config = dict(
    num_hidden_layers=16,
    intermediate_size=1728,
    vocab_size=48673,
    norm_place='pre',
    rope_theta=10000.0,
    attn_scale=0.125,
    bias='none',
    parallel_block=False,
    init_std_qkv=0.0244,
    init_std_up=0.0244,
    lr_head=0.00677,
    warmup_steps=54,
    final_lr_fraction=0.0,
    max_steps=5105,
)
MLP neurons of a small language model. Each row is named by its layer, matrix (down: output weights) and neuron, and shows model dimensions 0-212. Each number is 500 + 40 x the weight over its row's rms, rounded and kept within 0 to 999. Numbers have three digits each. A neuron's up and down rows have the sign that makes its largest values positive.
A block is one neuron, or neurons of one layer that tend to fire together. After each block is what it responds to, as a language model described it from the Wikipedia text at the highest values.

L5.down112:577448512483473460472494561583492523453507484482480522489514527475579469535541524569468575467540511525517525487466525521434558551543502534474459569459584551508500477516506535496503519474484472485486423490472495428517477431510483488440473534466508466533549448447533510482451522477463527515525512549502544460530527555406464567531536397540504536563517539491495472516413541506503451505508489486474433493514478517499468570429513532552485463523492447495572503429459463489491558542490508526545428434427491574529473476465581504534488479546494515523588583426489514499495424471443553496540521545479525487531564483459454593471456543554518489564453438
L5.down431:529444439572511544487496467506503505540557466474545505496489472479468449567490510442520512408549445433473489405428480575535548528556548561560406486489521500492524469463489535484485563471441468503524554509545473464467490464465526437503541493484522553515475543478467505515524452412475564520540484470539502517475500538514451447533495565548528478511575495527435518541520442426479502478554526536440472472538474502473454514438522541504498501526482501533549515471493525496492513487483621520426578518498507539493488415500463521556578490517519493496522556437454459524558439540501423482566456515542434568543522490510554459522519412487613517577490568
L5.down746:525516432492449509522459540480515464551496490569473489517536460511472464510503492554483551426553494447520497570572502521452552499485459460526484472544524452536545433449521470455538529556505459518496501505504507473498480530511602479560511433589519497502561484510534491508500462492516455481523489484512512466514494545479465560511520516554566477513450512510526540457514492530519473521461445533531514568540443452546494531567496553537503487513518564536585538467488579494468514493524488521506452433483472557473566510424462575571542506497433425540544510508461531473567501532510522511466496431547494449461489520494482464622549527476470449541494517
L5.down1322:492510490523535436412459473456536498493502497486420444508508476504515580492526550503525583544559478477509509517523543477515571559507489513523506491511571447521570542499560507545547560562473424533472440554436486461572509448555501485470509542530449520508467510475549461456440513506512442538460513401506561514572431405506463511471563540432543524477515542521553480557488480538503474524477506429454465453518444440477498506486514520531471460482518509469495408505411462484485517538478462481633509458456562553474474472521511493524527436585534493560552528518515396511532461486504517509447512513486504467450548596463549524504456518484496539484439473
Description: Structured-row boundaries

L5.down1075:488443460533543472456458441489498518525541464521473476527578429512540471567433549563565532497538568515503501491518506499539398515507483463479485465560560476503490468497526528532435579521498525520474534532480530457518489476540529512433529517547461597507535540544515529471494476515532545525505545463536515474518551502471457520601506517480466534435490483498505573572511466572517447490474510518494440451511490504469508519489511504483456531487497445552575532473521460540504513468428443476518430472426494454488511533486510464475494517498417511499558532529466481484508519496448564556514498506493510549498459429522427525435524539499475506514511528
L5.down1143:534480513545459528409526524479465502583462522510469470472511512473616564509482565507505516501493569471454551542538532456600548521476523535478519563475524458456489481430485533486494499464521516557471519517516528435441548599507512590485468471456515501581447508504543483515572426519505478536478531483482525513475522500478467520542542513450463530430497582499497540514553460545485501517470600504576556515504515461475552494581444503462462535530506499468515534567531495538502512511543462557483502592492592506565592490488443507582465480487472533491459482569469495520535469459519534516478509531474501562444461467578517460472499444502495490543486458
L5.down1424:482445501467533546453359500492519494477474517506533509455488486591529474507494588626539453534538478485506486518604512490445528542566481470560520459472491529489478444425493548542559551492547551568549397495516479490520534468516519462470574381509520623546526429491530511473550450560511469572492488450515494433452530557462580491500523523526533539536485539443558558550492493539474548534513555540537489495476493519466515430462486468536509514530517509472455569570494534498532552520496541486458552515481522509514410517533419485460487538461517535481498470428546445563500506482474448520549464544489563500381561552552431472475505506595509509536447494
L5.down1696:438464470537474419456529493485496506464508577532504542471561508514504530467554525539430521510468499534601520482436499485426546571464502489473450524530543498471549499503543514551510544396529505573460473536527526515508479479527483521425511511518555530465494473481475470487497579544422456481574544461483440492491501440475515470524503531542491500497444564499569473502578476473494520522491495451472550501487452541497507538515531507516455515423496515540499453533473456531445527456488493471464456534523465572503464467608572472494428461458452413507559438522514509512422505499512541497405512527529510481460506407524489495559462571460464519521503495
Description: Start of capitalized names

L3.down10:516436499484573525422559440466526511564503474493551551505531550448570519388479442524478548477455453512508457484450553533497539510482557475489537508490501559514480362551486479525475514487442469491548506469530504498522532472483519433459517535449539452516493465488482530459567500513510441526446496466516468531456504502494510519563540519503476555441484487484495501477494521479467565467533431498501495484491464448533467499477499488425563445447546525496528497432510447525502533493530459462477507495535473482436490514531529519518509512509547535503477553581427527516481539468521456482540356420451487534518461529513452495453448538486528523479503464
L3.down512:537491477419527473378491537487527539425539441576406470462452428534467421417459533450451511497498367516503501503432440513461529520584523553469481506471529451538543458502513500586442515437476420538517501465509450479557455520546478511474474453540441506521525487584533489539514458512513514541521588501501499542477444401537437473506525450523514482472530541597493543545473516402509509533515520567457434499524517520487465538472546531490538516430483472538506485457503466559469519474528512496512507506497543503514520430502485481503494504517547500536515558496514462535569468408452467489480513465504514538557522519482502468564507490493470481510445522
L3.down786:518525457472509561405498453512481522439485443519484534548499495500559576457467544538521574457490513515477536480459505508493468484469471539491436530482565610532452451521458479543456466496449520450502446478483502465459498521516454493460424509490438444492483498489523529487534492514485513553476498452522529499528501416469473502454517471531530570480459513583482561473472523559457559444619498534559438549486471549489523511538523518509499464527497495500461502393563511513451442497452566451513563562587498495473521481470467523495489493533559516500502526590538431555470485486474459527523363403503459479567536529511439446510384555475467492436499629
L3.down916:467499489475468492565520560524499454434524496456462545501451491528454447447486492528547542489511518524512459485544517538485493567515478431494445580503503519553535447493518501499549506524466450490546427469510501379519447512525550472475530491553485482412507486504493494407561549496489458514489554466582503416502519501521494487395528517481476543564548509594538627450467449526517537469596516464438525525429524609541535472522545448514502441426447475517527475499501442527476500453521504505469528489526513575442531475471465516476494540461509518525531477530422456464475484423464578472424493472516452513486473560498498492547586514492543537446426530
L3.down1062:577494447561571461472453481475466517470489550415479461585542533459454591457484507490505561487529463517515482481454447557584438470583445537495566489504522486428500429563465446496462490465507440476526449488489532524559519516494548467508446524424498473499540472542507558459463522513555495464492542516543551492494523493456577515543456445440472551536512457545450509532500497490516551514445457470502498501493564467466478481479496463500486465439553483413490555428484489522422424546528449433517568556485498470453498431493531519493471441477494639515516543488554449576504476571491519472482470521500485459431508579544491476466605506430523463530503586
L3.down1198:466519500469533463489499562574493559536490502552471490517593583470511506427498499485495523448505460503524496496471510473584541445496601431521513523491540510524529443504476417517535479498494474504503507478496530504516573491487507412459461504569446407481551489465509545478540501532486488500458498445413461532507471432540540455467560402494514514432473527579474508520519456460457507521508480452509494507484467488534429488482502499496520517472517528506528500460521443515448477488555520503525607479483562523463548549511542456525473533535464508487508500500577491538534486493531431500525400446494463502448512466500520419463498493470463490552417535
L3.down1342:430530453473502529477480515504495516502488447493558517531495465513568466429479512540556489486467526532480540476504474535519542520477511551535469497471485534530479405509513468520452441476524547480539473484482456507558531481546462494439481473545495472474459500574535483411570547488514478554463511545480537534471459439486511479436541489510377472507575483579474586456445542465501571450543506399520494510539477476537486497495464443481514443479529488522464465384475495534418482462527504431506462546551556531463438510496584512488474556552490460564469487437536469551530543503505486445515394481509447529483574551525453425560488472470456511466438557
L3.down1621:519485481459561421462477501477515478570451460501485504568496460474549579430480507580462580506443511544430521455528524555501503524476503471437439504517491576524544451486497448495514523478502509454494507513524449476479484506498420517490508473506480483500531498494442454393523579513584526506471462498453518499509560417465496419476539423496499539512450500525513575456556545495542573485523537513515477454487482533527405507522505469490501443542474510585476557485532540561403483531498521470504465467577523475523539518571492521499450506495512501516434527503441481467573516488527464467486416492502471493457563515486457439448437530473433484433580512
Description: Coordinate degree values

L2.down1373:532502483567439492496445496506486425566469453503470519463461412535503510475494499480445493453542524529498536465496546475490507497477522522510485497505532463542499496551490478494492535441482491445488507510523463557514498474473504470452523482562428516499503414467515497542467505574506437542501452369462502435497447540515585476510451433463497461514466481531546512552492517497507480458496577495528438487439432519549464546532448535513491496529502513469545473511522376445500510561498442546525494417525509560438443577515539508525463500550406508515515549487500524479550527510505562507545452498451541478537582463559490444548498453535537498473530511
L2.down1472:483509441573543568453490602483472469584488488525537467473504518451518413498455537534487510531512479548420471440513494477492506446554528444552458498563476456610548558572507564517479460534452412472462461489535526482483489511492509501432445527554489581432469434474532391474507455522586402573500489494499423550463507489501543539509530481544492515462475457491513493520525490456455499503520445553476521512486417515574556519487513534493487529441486482502557472548471508465514509567530514550516518448478532522491525546504527472497462528572522585529459530490495496404434496586547505584542524517477487392596532485465473483546525517465503502581541545
Description: Word-initial consonant+r fragments

L3.down65:455542481514508535514499474421548532517562547521476455416510516468491527510517538489538445476479503462546480491509482459517535484473508511451579535482549515553448446502531490557523496455500518492508415533469555492563459412476514540510495569451471499525511487503547534451499474525503564435540471442477444447548560470548456500544514442479499526468509455614502499522528491480559540568494516483541469506572450433471501493495468549476487539481574523430476520555475550490463542490524490525529472454513433497448482419583481452535408492491407513479506484522474562480465539529434525502512474500460489500498534450556489417524502495522465569470527482
L3.down122:521513517473521525491459537437527524472548562521510543486602526528498472480491475511489422452492452485482474484531484493533498530482444490496460472505486447496523424565469469490469498557386507514437509416517533488484475466442546496485515542562479560504518540506487512512562541530539447547461488508425456511489468492489499523460498470473500462527475534525491471516456499571425419540496484524519471517576514499537498514570444556558540484547556497437591497479528531449464466509508585451537498548467508487494499454595522529471468554495498492525499482481386527466523456483500533477517482498506527531485481522509509523493564465492513533536527487
L3.down203:488467501467511483441483540505505511521579571514488475507506488531537524435514535443525456473485506470471481444543494375563530549549584533498535432561527524544485480446427577433509490522560464471468467536524467496483522525518489448507536459436514564474571543542536561430500452507459502510485537527458498471519520455508494417570503504431549500559482578493508506460462467525515562511533580509485526474494506544459521408510535447519542556487464526471520495525426428545499525445520454470558487516511449491470446519562502519514441475518487501542440537485541486558477532544493451475397479472540504529498432496511484515501599553566556513553494544
L3.down321:531515459487575504380540560389584524523505512490418396520508496532525436564488499553539505459501457492446514420577490505505516494511517487476474427496590472540464446537476600500580523516546490451493474473461580477438510569463486561483569473520525553496479485487469524505515523553530484562606498510480412499481428525491539524625511447489456465479547436503539473401514497537494528495499426493528551527491463502478534544514471508526514505435539564434465481533523468487459512479500485503434485439495477552535539468463509457517437565456505502509506481516517544500521573439495490503527505518478507432539492432531477442462540471509512478514513597
L3.down858:569495510542419503537534450540461567472418452510525428502512517558442418541517553427499485510472548427466486554435495459545545544459502466534516477530468541447483468448480493534487514501554503501505501479497504531447456493511583587507470549529518465516488562485573423575579536488514460480489508523511467515481463564597517490471477484482557544543488513501520457464447529511533504479449529505540537564494495483551501564582529465556513499471472478471480529491547498487562457556521536512498551547504470524482530527460460479519535522540565434564478462524564486547472571492547483526440594490471544445491578521549529510441559438596530468459469534
L3.down1025:457478520537465514449493422479524471441456459540558430450562570519493540558513573505420521442544545462551521478463508480559517559489559522500494503502521557462486500571478507518496472456473514531493502506484508516513587544492451480441518503533469517539511515468534521463443490521542450502502452504429492496503536513480509556526491514545603543523412478488645556469480532502533500415471452502475547498526529523468450505508471508518442524532486507464528534546534504540493555574534496475543396558515516498431403538464486464473474604544484587572468519536534504486531457525477600497511464504492521516506501473513444522456508433515513473480456505
L3.down1270:545489496530490502474529511519538437429542543521551511490442513587535527552521520487442562480520533412521485504518513476458480498491461512416499467474540543493387492478492531499522464522435575534491503502538454492548480499490471479449504502600496514471530444472468491498428502549543520447498474494470445459434444573465503544501435526555586491492508509434570548490476553433547546473514500575551525418485483386477448454445471481511427561496499486493610522539505495520455523470498541441507477508472462529517446502478506428517483543441472480520499514543477502458537479505528589504455415485588518498591581489494443410545498469574480493509450505
L3.down1486:487545544495547457497459527500530461449516486545514508495515496499506437516530498446405515519501537490548502470503463515517476470487509432478547446556492534518479469499531482487438542491455464488475533554509482473442537517450513491430489575445436492556470555513467463555481511508539486539499421499465395480482418456548513596554499471503520483505449568556545487466548482480574508518478496480608449507523458470461534523517496499486472538507478463500509528575477479522528516538550498510423508481422497485495455459577517466501451496519466500567341469504537553502500585511493561587462416596596514485558504466591436443467502495549501573436504500
Description: Word-initial fragment tokens

L2.down1190:504512490489494475500486498430481435518425433471490555508561508488553541523427491517543506555492497463467523486452500563500520462516522472502474482494488564499502462556549490546490482528553479474517447531545463510495542485493525515433486515494480528563467464555500483442457489562439522507499480457550555429448514444534493451542563503519456547485446426566394540479462518497502478517523450509491433498459495480523482539525452468463533477519476512545496516478502470467511482558451519406539516453554508523457504479434516456492536488500531498534553538554536386523565536512507437536459408453519422508487497527544501460472459563490496537432464540
L2.down1191:518508477476584486439435487486526496523461508467526534551500488488519502439454578520505564476513511502462555513507494507502515538544497507478491496550474561527546425514463411516423451442473551452484437481496518446583512535536516454488458511494477475519500490552559531482565512478491472514447540482545548473488496452522512497454485388555425522457535558624460583492520507469510579474594484517551475528506476563490509483472440480512501469529517558539494446429556483503458476543532520454479581544509522474502526514523561501479478478456470521492440541526569479561517454515478492441544431446539446527490511608568409432477462561413495502512511539
Description: Coordinate latitude degrees